Part of a small language model's weights.
Size: 12 layers, 2 heads of 64.
MLP neurons of a small language model. Each row is named by its layer, matrix (gate and up: input weights) and neuron, and shows model dimensions 0-95. Each number is 128 + 32 x the weight over its row's rms, rounded and kept within 0 to 255. Numbers have three digits each. A neuron's up and down rows have the sign that makes its largest values positive.
After each neuron's rows, "fires after" lists the tokens most often just before its 100 highest values on Wikipedia text that the model never trained on.

L5.gate437:133150147210163161178093150146141140107158095115140126131123117165148094132089141117126083171092106128133090173046103082132131133135131102121049115111139127123153107138131132167115133063065064088116097172179140118122116139146116138137139111080155173203151120157111152076137122162144153081
L5.up437:175111123105100155113125106135146131133115117206127138149111135131152135128040136120145125095125175161119111158150083139199136146113132142108142140120105089157141077101209121145117198139096131116063187116140109110146115137111101128102064124117101200127156140149124113119150141139097098124
fires after: "y", "l", " ent", "e", "a", "or"

L5.gate212:147169136137141128167097146127208138095135154107131127146108140142060153099167087109145130141092117107170195109165141127118155193145069068192140089116124198149138161129086081135134105112191153155130182140113129133144151141098173168150168170109081129177162062061174077106161143132087173150
L5.up212:189156106124152140129094160160166103133098140134088140191087105097149094128164166162142131088083116156121079071156098160090158132152157179189108146158201117214135114150133137162126141085071141121141106114131075102116148120106080169097152165156131164119101057117149070112126117145089152111
fires after: "f", "l", " f", "v", "ff", "m"

L7.gate99:106097160139114121105130098198149153190148109152092160178142165124094123149184160163136090169162128103143118163106075124164113190123093113077087093131096174161136125144102066144201120171156147159169150122090155147168133123132099097147119105142146104138147128135123134180167111127133133152
L7.up99:128092146183106077120093143148135139159057109125114130129164148123080091132185141104121104130101094073086127147097163101108136086127103127143103148093110187155141153148102161139163154136108093058185095177074186094134077107135095104112098216177151120110134134108174145087053101152144135098
fires after: "1", " the", "0", " inter"

L3.gate322:054076129083172149128133192132150112129071063131144120147123063143098092116087146069112103137082176171159107089130100140146195088172155118186120155155155142165135152151067189177133192143086111170114161058120093068164092098134107126107146129139151142111150097121149147095089096140165104098
L3.up322:113098073153105118150165138121133130062138104110107113144130122195142054125143147161152143077078132108129140119115119104141173107162145109097141178158102131088167093085100164192177124142182138198115191144163174113170135159116153175119116177123140113142144117157129143133129173141040165094
fires after: " l", "re", " w", "eng", "ra", " so"

L5.gate141:164150107149135136115136132097115139122141092074021125107143062100105113106086155098076121134126116097174151108159123158071104161111118153146174126202110149170218114120130118130113114101145078101095164124088156054162090132161136156092141142196116170175124150093139089129113160075077080166
L5.up141:172144125150144150140066114125170157097143105117086142100156092137047117045162181123163126115092081135126100153117100112087083158120145138110106119140150150192124105052167186094128107137091101061124068121152145123172105114098094075133121105101125124098139124110103114150181179110166157082
fires after: "port", "m", "ff", "f", " im"

L3.gate142:134127150152113129115137118126149095119109111095131112137027096101146110022148175143087098119139118118139057105132175121177073158108128126161128127096090082144131140146122137137108114162122140087126115119102161117130081160138103092125129117124189114153132107140075115086165178182159148107
L3.up142:119104088153139159145168113074149110148071118103107103103150077120155128119067146100085122130147032087225094111171139102109131146156127105134127150100190146094154178140081141110110099145117144163108117110088159131120130136076139110128107111161143056142133089148136125139147140135159102190
fires after: " t", " T", "T"

L8.gate325:121148145137095094129110135102158099137069136106155153129134125144125169124135056092128074056149098137143150148182063120092119180094126096141154131122129106123144184209121059158149153188215144071099169149137150128162190112117117170111157151133121067132120189107094153095121128147122127158
L8.up325:165160094186150164098069123099096107123120112146123091138122106092100130055130138153139127108153075106179135184225069076074132158108160121157049140141122129123116091101120121112097088128136184147082102120117137161123163151114154156161166123134155165093161099138151091044149109120121125147
fires after: " F", "h", "f", " f", " ass"

L8.gate384:110122135130085080100150182150091112110135124158103066141179123187145117120098185139075185104159165099150145078164138145104097163149105138123152160072180102147144113150132156216087172075134157153149126051162147152104126141124063110144147080101180112195138100120155088131100138134151137146
L8.up384:173130146122082126147118104151158174165151129121103191115162117203159153119148153129090126007121151151075159090145153109132137152123106148170178110120091136154166128084107131109051162155113153092142139121106155088136082163115066062135164128147168094118092123172102215145159109177099096154
fires after: " s", " pr", " c"

L8.gate33:101152172109150152136138096151153187115146107127144142148135145141177169156121123121125117081105108185129149143091084096160138144146088122150097114087131068108110137146184105177116097106147138116114125089049127157161131135138050130044096081164167099154154138111118209146115134137117113103
L8.up33:159082096143074169148135173133100151128069137153122100122163131169150130115100114155156086110167103124111164139142169122159161147100116088175163189157127154093155119185149148173118092160127149129149126162058136069067129079132102120085101069157150119173076122187132138124108167184123104180
fires after: "-", " b", " B", " t", " is"

L5.gate135:132179125154167148062165126155156198121087094122128180137161130183136085097107107162123116165081150133113088132120124162100171145178130100107176107121123135072120086131142135189140074125077075133148129158113230114077147065161123143119170121127164146122093125110171078164149088148109152140
L5.up135:144105127101109172092100073197184086109151166100088171164084108098199197149106104146117145117100112119172147151172153085140131093073114133201162127212103180098101096100134115094121079177151147120071137088090139146120170116134132170115140058146070141082116143084135071130128162094172129165
fires after: " M", " m", " U", " S", "m"

L7.gate427:115109169080083100101120136130134070152058191115172096139110127133068100124146182113130104102133149084099141120152168121052100097080161099127188143127163135173129145103138080190088174131053118118155114052141142129141137121115136146098134151133116147118102161130150111137050134145123172187
L7.up427:125140140143071177062058146090189166117099098082085140113182151157136124131136068065125117136179128110101177131178127174089067096114147104154129121126140126087150081088102139105127176165107140140113179087075069101146050180141118116187081170159131145175113106129144105123148153075072156110
fires after: " s", " p", "q", " sh", " st", " c"

L3.gate342:126110128122106132095063062137137120153162141081114091159097068157126094140063184183131133131143151107082145148116148133212106160150153100136175099165118110119110151138085121128136051118119118098132132102103109071132147136104177074155106164170148107148144073153163087154151133180145097099
L3.up342:115145143113099096148120184136141134093082116125116163123143187170127072130066159118085066145100150123136082159108196113181090141134185134119146126111127111186155084102124127142118128231136144187106149139117139159052159142100156142108121160153103076112145115170194100140173175140157116153
fires after: " go", " for", "t", "o", "ro", " t"

L9.gate165:109122125148169102149096105146137053179156177110169151108140155105101093182166129124106116111146122120133125099121189142104121168111158135182159086157126106126075124152171146137055138174112155097152121133120119131135094102166116063095087225093118113139147152126152196171132189161136143115
L9.up165:114081128070124181129101110177083113109118086129101096095119114108133060177147077175068133071129133128176154101131136123100191159143089117136145127145172117087090162134161103134155176157069113141191131121081149179165067160137154144091111132181148153154173112154112126080144192092085095173
fires after: " b", "0", " B", " l", " st"

L5.gate241:076110135098124193106138073089119121110121120111162127173065100129122109124136099139126171111109126151108151126154103139156146127138182065157127146132066157098109114105107102164109156105114074114129157211118179112154147099140101129142124095139119159126147111119161076066095100146137161150
L5.up241:175087126118148172080136103160162130176098102172130175125068072090121147189135089140157102162075144138149171104166143094116148161106177118131154144133107162107141106150181128107109130181119131167067152139131096052149160105125120097115108083101103115150167136099068088093130093120179165129
fires after: "a", "m", "av", " H", " m", "l"

L3.gate84:142071108103154088169149154089141080145137166194118133162128150117092102089137133142152156144214148122109175133123107158091131086247111138190107128161152090101155085110191074169107092114187084157070070149165093122130131108138120131120129125109143164147087191111160103118139079141142108102
L3.up84:182167140087124116090171121112128112169115170154170201140187097113141136107122183115108186134122159132105147136150138150143098119119156158137133058117165066123074129133110121148100127097100137084099097149157095089102129112130122130133184116187130082188138152181122124159098100142155135074
fires after: "ed", "ers", " comp", "s", "est", " se"

L5.gate159:135174116062080138041095146153125173156079127132145133162140059105136090140150120114124105105124099145116090125139137130105164176068144125119090194110186108150095133114191103087145112133138139132096136142116084136175137093115097125148144130167153003167149149062164126095120105200120145156
L5.up159:100141124105118174100087111103165136122167163134146104112146114149097185118121150097175148127111101136117127151122102098127167067094112165146164147068126137124143093125194210156100070108120104097123081090057172108125141112165145158130132143179091098111090164137206166135142085101220135108
fires after: " s", " m", " S", " M", " ex"

L8.gate351:105125160154110175106146108148163122148136148137142152178114155071095205162134103139118143142172169144123124152134097121123128125128149150150083099131204067154102138135145125175162157091167105135147173188087123168094107165155129163122080084162129090101158175126145087166171102140077089105
L8.up351:115094137077100139157064131098143131104109189107159144176124136163145156197135132133087144186148077150126192146167141112118092164073125166153183169161164176171144140132157160093167138128140099124134120173088136127155106110054137189142134123117120153085100145134118093154148137164156144107
fires after: " S", " L", " to", " s", "er"

L7.gate385:174096154116140146061119131053203153092086123138148100061049128104141118130132185100125149121120153116095080129113076119107139100163117154105077084097157181115119153117142118144167086130150105135097157139140129191101110172166176133065113121152185113173100141137148113066128160175153129154
L7.up385:159093143090103158112064109137179125153139155071099115072088161097123124127128181140117089118113116083150108090109141072152093170121120103158129076144144114115107136134079142133134093086125127182122079125084112150107115192101161111085190167138159168148093108114182141114174139200146185168
fires after: " t", " v", " j", " m", "ust", "er"

L5.gate132:131120099103141122176054131134223128133101147126127143146116126100146156197077123163146135151117085147174093159074164155086218113177102132163113130174090180150079147136184164072150146146133131097119152127148169119095113078162169112147085190158091142123082063138102117161116215129126110162
L5.up132:157106166179144119112166128180152115096100151127157143108120212136127134153118127141173118185132159121155152075086087122168176106099066143104109068151123103165125160169087062140138090123103155115126113038162183155117097110171157109156153140148112146124143094127164110162085123087156142087
fires after: " h", " H", " f", " sh", "ir"

L3.gate53:102135110183078147122084137131089131117163172178153048125130135148167111167089136126109114137177156133144135133145062142136193120114080107141099149134099179196075131106176149080092136152131152158086146111178178078056139097127133193090083102126097169136158102162077145134154107096073129097
L3.up53:128104133148117177087123122173123149113142134235158127103167164104165105161152140132098141134189164160130109140141083138086233157099129157108145207130105083150136098121099116108098142151123100157098152123117166102075160109083140185157124120101120159165159140173107152130140149135080093104
fires after: " h", "um", " f", " H", " Pl", " v"

L5.gate318:126152184136114170114151140138126109087108140203139139184136121144085141127128119113137137140152146068128152101132084176203115115148132168114093075152095101157158106138128129176176184105138100077114062180134081163132124140113134141108117168133142149173105201096094114100107109148189139068
L5.up318:097100166080142089109103148108140142093151125097132130094172199096148126190081147171156139151102144126107180118141128155094112114124110122188159131095115102115106120203143121146070097144113088128225105087102118158144113126118117125128132129147184128169125137072076164054132146129198191077
fires after: " s", "s", "ers", " wh", "as", " S"

L9.gate320:151104122146109129083153139106129137157111089106132141102118126131109097102102183101203166122131064133133157086108194081158159077177130104081135173197068122116113159159217121171136117173071127045133164130096094175128127185174158080109166142160129139106124058178164121091141159148134095124
L9.up320:200023109079147150082136154114078140169152126135095098100120134105182166109169127124151099065098131153159170065166183152165163126166102079107157178116099127129181166154141104104145120136107150072098184078103095139128153175141127060137121129147119097109129057101073104163072163082120122130
fires after: " ", " $", "1", "2", "£", "3"

L3.gate107:078122142173156111164157146130141094193123149122127102120110148134107085159091128137115123095109139143155102048146150119144143110152035177170081154173126099158141098213140168075134099088111122112116118063133145141183179177148136084161047101141124132166134179105119179133112166194154172119
L3.up107:157071107109154150156116202161172183177157122112102097119093131136150146087095115129109120189108115148157162125168119125090088121151182156143100148145158183121101084135114111111180185194085169157151116089099127166131086145060099136138113111121089125162090168102107126109129110104091103133
fires after: " l", " f", " h", " dis", " b", "ig"

L9.gate146:145128101181155186131132153125123146117119134118130103172054205150103078176115193087110089140101130117126069148084101172150150133112123134099137128124141165079081115083129104131133055131152171130168183120096154137078151153062094047152162133139124120165100139164196138133131163153121103125
L9.up146:153109125116110108100105130134127113180167128105130101076086088115173165107140107145146131159082114073161152132113181115255137076112085112154083114142121125179130124149105125116108171167115150145116172126093091127166087099166107170128043198123091142092175120152122075113146126092163117162
fires after: " ", "0", "1"

L3.gate403:139176096095101095092117102063055103105103058093142115143207125118124158111116181103130166125097074105063085137161161113155123129123090169093141168098169105107141144096167150112142112178141083131137079093178159151118151129131132163130143171123199083073133123080148151125114103134140186170
L3.up403:106140123119121118109123161095156090119111133079177121110167125112106128104148142106108188169150123104143115165136098144153115171045160181108103081096173069125083120102150106160190155167089150110167127090091110120089167140149140128133096088133164149159166160116137200147048101104218144184
fires after: " m", " Comm", " p", " comm", " P", " M"

L9.gate321:142120143124106144060083139128102081096135139088162137114155097150095104137138180107047145092192152146102124090136127148195107187059111129125124113097128042176111206205192148181112130104127171125094095082149178144162165110112100143094130089173140109144136092145130145141207107134132097077
L9.up321:103164064132118141134148177133168143105111170186081153174157136163196161151095117096124115193066122081107144133156149125161193146082182084128094131125111137124106099145130078127091149153115106115138147195118120086134076103151125161135166140082134069114100145129187118144141183131140119118
fires after: " (", " L", " t", " to", " s"

L7.gate212:140120112093114129055108144093191102132156112114171154157113128108114127105083144116174138143147178103206156139143145136060140160133116129133097142167188113160078176179207091111116119062096128127060057172169125203142107139107139158098112208169132153146146086127114110136138124111160074090
L7.up212:079146101105142149123143099158143135100167131152198086172126122136064180090159135147162103145177119143189153097169128105093146150105135136110150199108082130156128115111117138119149095126201197067126137079143077130166174075146079097103157206144118184128134171116132133128128135114131136136
fires after: " h", " t", "s", " s", " S", " H"